Weights of a small transformer language model: 107M parameters, normalized queries and keys.
MLP neurons of a small language model. Each row is named by its layer, matrix (down: output weights) and neuron, and shows model dimensions 0-191. Each number is 128 + 32 x the weight over its row's rms, rounded and kept within 0 to 255. Numbers have three digits each. A neuron's up and down rows have the sign that makes its largest values positive.
A block is one neuron, or neurons of one layer that tend to fire together. After each block is what it responds to, as a language model described it from the Wikipedia text at the highest values.

L3.down407:101119146112177099164162104053099076142089138075138130132107180071173087095141097141151187144154138131000126186107136111155145098109116114063131143156150154117186162139133114119120146125153148135115118190175121142102129199090105149092082131255154163151122129094166172175166107139079104124093127059113103118133182088128166092128176163109137126090130060112095092147114118118217142172144008125154099098153155107165093137128109159113123123110150118126131142134117149143142188127151112138067127099150116109128139145134140134135135068175175144109164084127169130172162200121138142105
L3.down1456:149133106128097091166172121089100147136123157127139117125155130151132121134125176196122148178127120142025112133133119170131102173109166144113169101126137162113126148049168163144059156153138095103110099156128134138113136105136076143108160112255156153094114054175128172152174127103056122118156088090094107116102164148109168134151157147128144120076156082095092112091140094098130098164122094131167134200127143158109137138189106145136114168119122109114173189151101136131107192121114093109079175120159130109149128118102122146175150086096127158152158093153186146118110106104180113102
Responds to: Ending and continuation words

L6.down392:167123125105135108142141126115116137145155062126125102096105244099113112082109216083143158131143122151101172116132101119146163181144163129147064131114057130126143121131129125131115135122135140105153106122132144109143139144119111089137082100255156133149167136150151134113106112103041171101134114152052125124114128124169116100124100106187192119121130074145159083107067136169111147062163103096134136106139110053108113143109157110123169143126133114185073183157151077068095166127177060181094154093094154067190131118102103134135142109144072184101143165083109132152130205143125155138
L6.down850:090126088168146122100149132158081101139113096123146114111082155063139112125146110081134152121146055101000141125094102097096120139125120112183124127105132114133133110111141144164178125069084126131057092100172142129148102079152115132153125145255181112126134127129111109115133134137100142159098146166154134154100106163107049127134092121162063134152097108133138173085139170137125144165185117153130104126159129119097113138097093100137141115139142103119097152161122121086123108085116112189146122102174128100220135139067144149110141105207150132138123071130207134139181140070095112075
L6.down1869:121080175181153160144130146136151154143122175081173094159116127130115111088124111143189164190157148161241063145143102146099135153083142169121104116096184077158104116115099184148132168117104150125102133150158144095123168102159107151139052124023080195075108114084109148109126133143042162100092126168141107098213099118143175104138119089147107143126125144169119106104111062161146070148155132160103178118092168116083183094164182113126122134174176087131140109171103146106161097161103139143128166064163120119130071111096127146145045166109144142160099069084104107152184132098148145076
L6.down1881:105135124110159117072110149131133197155090137124103090143164140111084089182123153131065095147061090102064095154065116117151143089104128088159182125106093091144144194104158115108158104121092155132108132132155116144214189144136131139128055135255107125092136140123149145085097100141096131101146144186176141137124130162113134149095135167112151141133092133097137104115133135135141132127112163096087137100113136113074163129111080100099146108194202109072150139085169124114088167104200152116160135099100143164072075137103102144116158104141116144121103182124110133127187124148156125104
Responds to: Wiki heading closing equals

L3.down364:160102062170124056133161102130116142125147070113159118128104136130098133115122098140114148126122124144061162133157095154167131149090149126134154130146123129139163159140098118111095229152133115131117112129172050072127149115156063179048166136255160190091140138120119146119066118102049153136157049136155160147136184105106106115136103179114094040099122075094131104132139114106118154157141138103135116165118126173171105115132135163153078108077109105130175111141151182171178170143118125104059118105092151119119099117122144143166086096122128136155137167093173168112141178142180137120
L3.down1012:154156138178163052125084167112133116108142110139122099112078100154064117133098108133157146131104119144221104107146144115180138095095106133080161133121049098152144161143105098170155053112161115149149143147131156135115146181167153119125158102000115156104100112132125144118105084100135116085117128121098127126086141178115096110118097184155160096096036115223117119137144090169119125165098103129090158163126129160171117120187174129127122084088163140113142093134128095136168116103138117174127122142105125143161117086115166127180118129156104192102142122141130169170088050137146118134
Responds to: Compass directions and location words

L5.down131:132163070149100133150116119106168120116127105111163104127154110116032152138113171088120155127145158151024119147121105116131117178130153143147132130130138123135172091154091210142171114133128149133103139175125160131087160144136145141095130119255141105181160177102162067183141158132048147163172133085104140145180150130141162167170135106181144085135157080156082158154079097165125124147124150093190153095109171138135091161185099159099088105136109150143145137158122164117110191121146136119085139132209071156101172133137110160106124111127085095085152146114114203103132131133077113128
L5.down347:092118120131129111157104178110158097149109151168135095104097128172149167136154186113114175117180112129000205093135175103187150126057108162114150167148089151113118163124160093137190141143145084205147119112135125117104123121125101086126097113158133097121174115121168140126189140120174112145079163067119053141112114131125165111111065162137138125151138110146092133132104091191096148142110077133155090138152113105073139094125134101146084159171121162110124125124115122111206146164094111095098124129130189138060165082120115121099122158160162081053132189155117109139120204128111108134
L5.down421:164103089192098178126156110130098083123147096135144146090140131139116126072097202169114158189129077123068105119096162132131127154131132130078140156145136131095129077147144161158130103127148169118087122127147118133117122128146115139099085162196175119180104103114118128188227130182072141139137133088088168160130136147160163140142133181136121074138099048100022170119092154126189126170186087124159109072171137120133110167160140131129087120105178126170187166097158187066156153122122126119085104119097147114183164114156123163114133070195138140120150160112139149136096129093127102084
L5.down482:122181110123120129129105114115130183199158133157121101096158175067133162078165171189066172106144115146091145146112116172121126176085154085102116151104135149164122062127117141118132146131117182116125126123172165159124160111118147178177115180097161129160136120162081149114136133123163104142073102068172168094115174126083091098168172133043135171132119102108147153127133060089156119093180069126132113087113136131133095149093141136142180164119129118133154168087108126121103088126135059148139145080117150113197108160105143130134139135141145172151139140131155136108168128118179119102
L5.down1101:130121101114123103148158152115147139115149137103182135183117134117058134150126130115106116117150111152000149140123128137121184144129088138093097121162135117132149116131114150144136107119098128146067097163127073104105133107138150166136163122255156108176196112186179122138156114184098173156092215123109138112102116138123128164204119099137130119110111093129095108134155086131131123131105076163150128114069157133167099093119106142101119126140085150142158115152139084119158197071146067190156117145138121155094114159149136155093112136137155130144117134167145156071141115091148095128
L5.down1262:107088164126136114119152132151093115091139134129152106130148134161032099060096083152139190114167169088006092152106131116154128154117090121150171141140096202174115135132145097085085160121149111143124110119134139163136126107124092075113133149164115149155099096107141114132145116181135103138165125092070085119119147110216146136148064027126144133157082126136135090151156102120127117153133107109145144122126150099136151097146107172170119139140145135102107127121080116109127124125123194121134161136133120109094084113099114106139186116100093106160108151183126142144125164190170141120
L5.down1632:191068136067103134171162129163082156138153148109130116163083147176179154165089127080113090086114146079097120166142141159131194165113107102122147080184082085141133069139119158089091153120176113110104113093134113152108090171125156128188169095113169126088120089093101133148127183184136161154088104082141177150195149105192117138182183119140126114154160119114187162140139161105149127109166115171181141126108102164142101173141054153127097120132156145125166154169112210152139124064138142156181136116165127112122122124168091131144145111153137155160123127135091144149106171143113062142
L5.down1973:161127111190154126150137186136104161083170105169210110161122122179087115092148175129142140127121136143105186128152120120078125148178093193184113134153156107154191099182085178092134124085134122114113110144100120162137150113135133127152153099123132094133162145142138103156109064191123089092114148178147195141134130091138114207136112158132126126069137143121168120121204105134112113091100018168176175113098198097162103123159093152148139137183114116137103130111059102129190115140180157155197146101127158133132144211136120118117080092123115090119115152154193119075150133086128124075
Responds to: Verbs of becoming

L6.down152:138081187152118129155097133154103104102095136134116129154138074049112096117085088132162170116129076154135132154129105135141167109072102075135128104127130174119115143115125087108068132167156144098120112098147095119147122094133129139092120059255191146084108135145131110135082141105051144133204165169125098100135200124105144076141145134155100066120104123120129102160127173146141101111165134090111118141157157127119148214114116096172131135083129085111154138126088161116119117139124128097104113166158078070059105163134101092185140153149123154146127150137146199125143151095153122155
L6.down238:125105232223120115189166166126097121141214096088140136147129096155109112133128114113131134144150129087011106134157095158123125128096136139149149124148091153142136134179115105090143138122104122088141128087132128119154185144146155103102121117255143145143122099112129109138126161168100052136113105108091115140125137083137156155133096139181122074138154113117136129137099137130117139143103076141113136109113091088143121123192179079140161097131110138116169120126091096122111176121149113105130112125133099151179068157185138102143131162119111095144152126133098132089118154128188065154
L6.down447:095159135171160117138137081148100107127109110101096176098133080113115136184127085118139130125128118158040141146121084118156200171066118111170128103112127133123135123151137087093100169122116106091160118141096052101104155208057104144132098107255147167122117117098172153109149132087104128175139050211158139141138153150109095151129071129138116038109115102182155132110123148152118119193163091088111061158099153147115090165172165126130127125127116109096138100151103134068079172091115131118092076164125113148137149201123122135140159139124135141085161184096162102143095167111134088111
L6.down1403:086102110152115088146114148234109146202152131118231110102114158131155116118160107106099116080151111150072161125167115126131121181047172100156120104125105120114174189143103081113132113146078190094134070164169107143104123134129111117156099109230136120090135120150042129073104058141151117049163129131113117148118144113060114152149058191147097063193106086110067105166177114091138147190139061092076169193094095089128137105164118105176133155101152106139111104141117156071121139092131106110128158153107097131168115068110146147172161117137086093138151037137166146117146188124098096188
Responds to: Compass direction modifiers

L5.down66:125101092193150058185122145149052138131119073106150134127100136130101154134155132111148141201135100113101160129165134146182116106056130176119134095150154182090210193164145106107117138090110131092135096151094092050108120142117128124056163113255168154140080126152087118129083117097108133110148091142107130176134150164130101092136104184128138072159136122124060109171157031084119104090122094100135173140127123142096124134144192136125110157114129098095164125193110132144206169088120165084110114158123127179151085094134152103165097088089114157124158153117109158117124223094146132121
L5.down298:143049127124157105125168138092131076091174076106154162068123153187085114147094127153143168187116117159008125184147140151156101170115174096121155085159110112142096158159185155073087082118103072105134140167183123136128108133123093143097102159255130153107137127136103132137095111102068128123112114092130133141110128163181081107109098100106085106085107120161027124170148101156165117204137139112107085143163145140126086172135140109061113167193101151129203099152160118164145155173158118130176135095088138102157168053160126145099152120160138143112135097151121162175086120144102155144
L5.down673:123110103146104164166209114149088094111130186122093162102114104123079172137120129104114132126129126121039127126128141143170151118110106096177102072135136178143042156127172064153144089180127100057196089156103114076106106146165067172101111100035150132127227123168070103182096101155104139128124078028116125146116136152149079145149100148146173067153129085180093087139150143176147074121140152130092178102046089128126136128101158135087128149124129146116149148102141105167207158128046128077115112100139120127095107109168189130161157120148160081174161091154157133132084122110138125079
L5.down760:133127117158157066153126148128148178102138120146116092121105096162103121058179188190145157133130116095180182129153185114167126142132122143128155123120107173109217113100158138064147115155104111181089101146140126086142127113100109172140186154037081147116092167108124116190082093099087133090136087089123193098089155167110140120152098136138084083105135094157119141146154144112127138092127118150104158128119116116150112123086130120130161160110095151110164143168094151155111157104169136095108155153155150131176135142177107144161121102083118129124132171094094112135133100162183097121
L5.down772:058117119121121139136119131139100108131149139093166077116146145155165144114117155198116181110151150151101107100180090131146142088078164085071139103094086162131190071173155133112182162168112154107071123132203068204102089118142088129142137136255132135116098103164136084098150062080071118071141100125129105172151107141108109115093151168089101147174079155126111094192145101145163083163106154087085074092107138138059111108125114090184122151090152091112129145122113161128143116097113178141119175165124183085116137116147121123184111147176105138135119188119083196120107129094117090139
L5.down1052:139091197167099086116157126121115097144085102161115103172088094106099104110129163142143139156182121188007169185136126147132162130067136131132166083109125158203130090186128114098151117134142082172142138149144091096055111203162061142098129105154088133117038128171134186129127093138107142122101139134180114134147146094130121126131103130136100099092088119173124128110125124105110101104098111117130099111137102111136108184157184151159121146149213144092173092157050121133157158117175118080155103189092192140153128151138140148162109145131140136135170144155101191173080183090179116097
L5.down1263:120177121148090122175058133082171065138156115133084079197124122125111104128106133103126117080195130168073191156144135092116159162091147145110116130133084105111164142181215116090108076099131133072127066117141115163126117121122153137108116103234178164179167061141160168116055097078059177128143127091212128153130159113053090088160174074077097125125160152142187077160153136131127119120151133121106150116159131142167138119170094090146106191103094160145158192162096133138112106182122143070148149189138129151086120120152130198143100156143185163151184104157063197177156142128170097126
L5.down1968:164066138164074130166161173208083113125154090118092059089155124120176114136117091149087148104103156165165126130100101146136101131118078130088170138130104207125142156150110073045058099144092118129111174065136119105098169128144139107100188125161120146191104059108125079149150083196115118130137137167170123110122183144125125084073127117125114135169056148083116147131110134142139140092176083168059111129147142122179161094082106103134141168133142094117167153133117156101179149093131116091161149151076177145147145130092149106223094132150136132131173121131122153135150105101160131133
Responds to: Compass direction words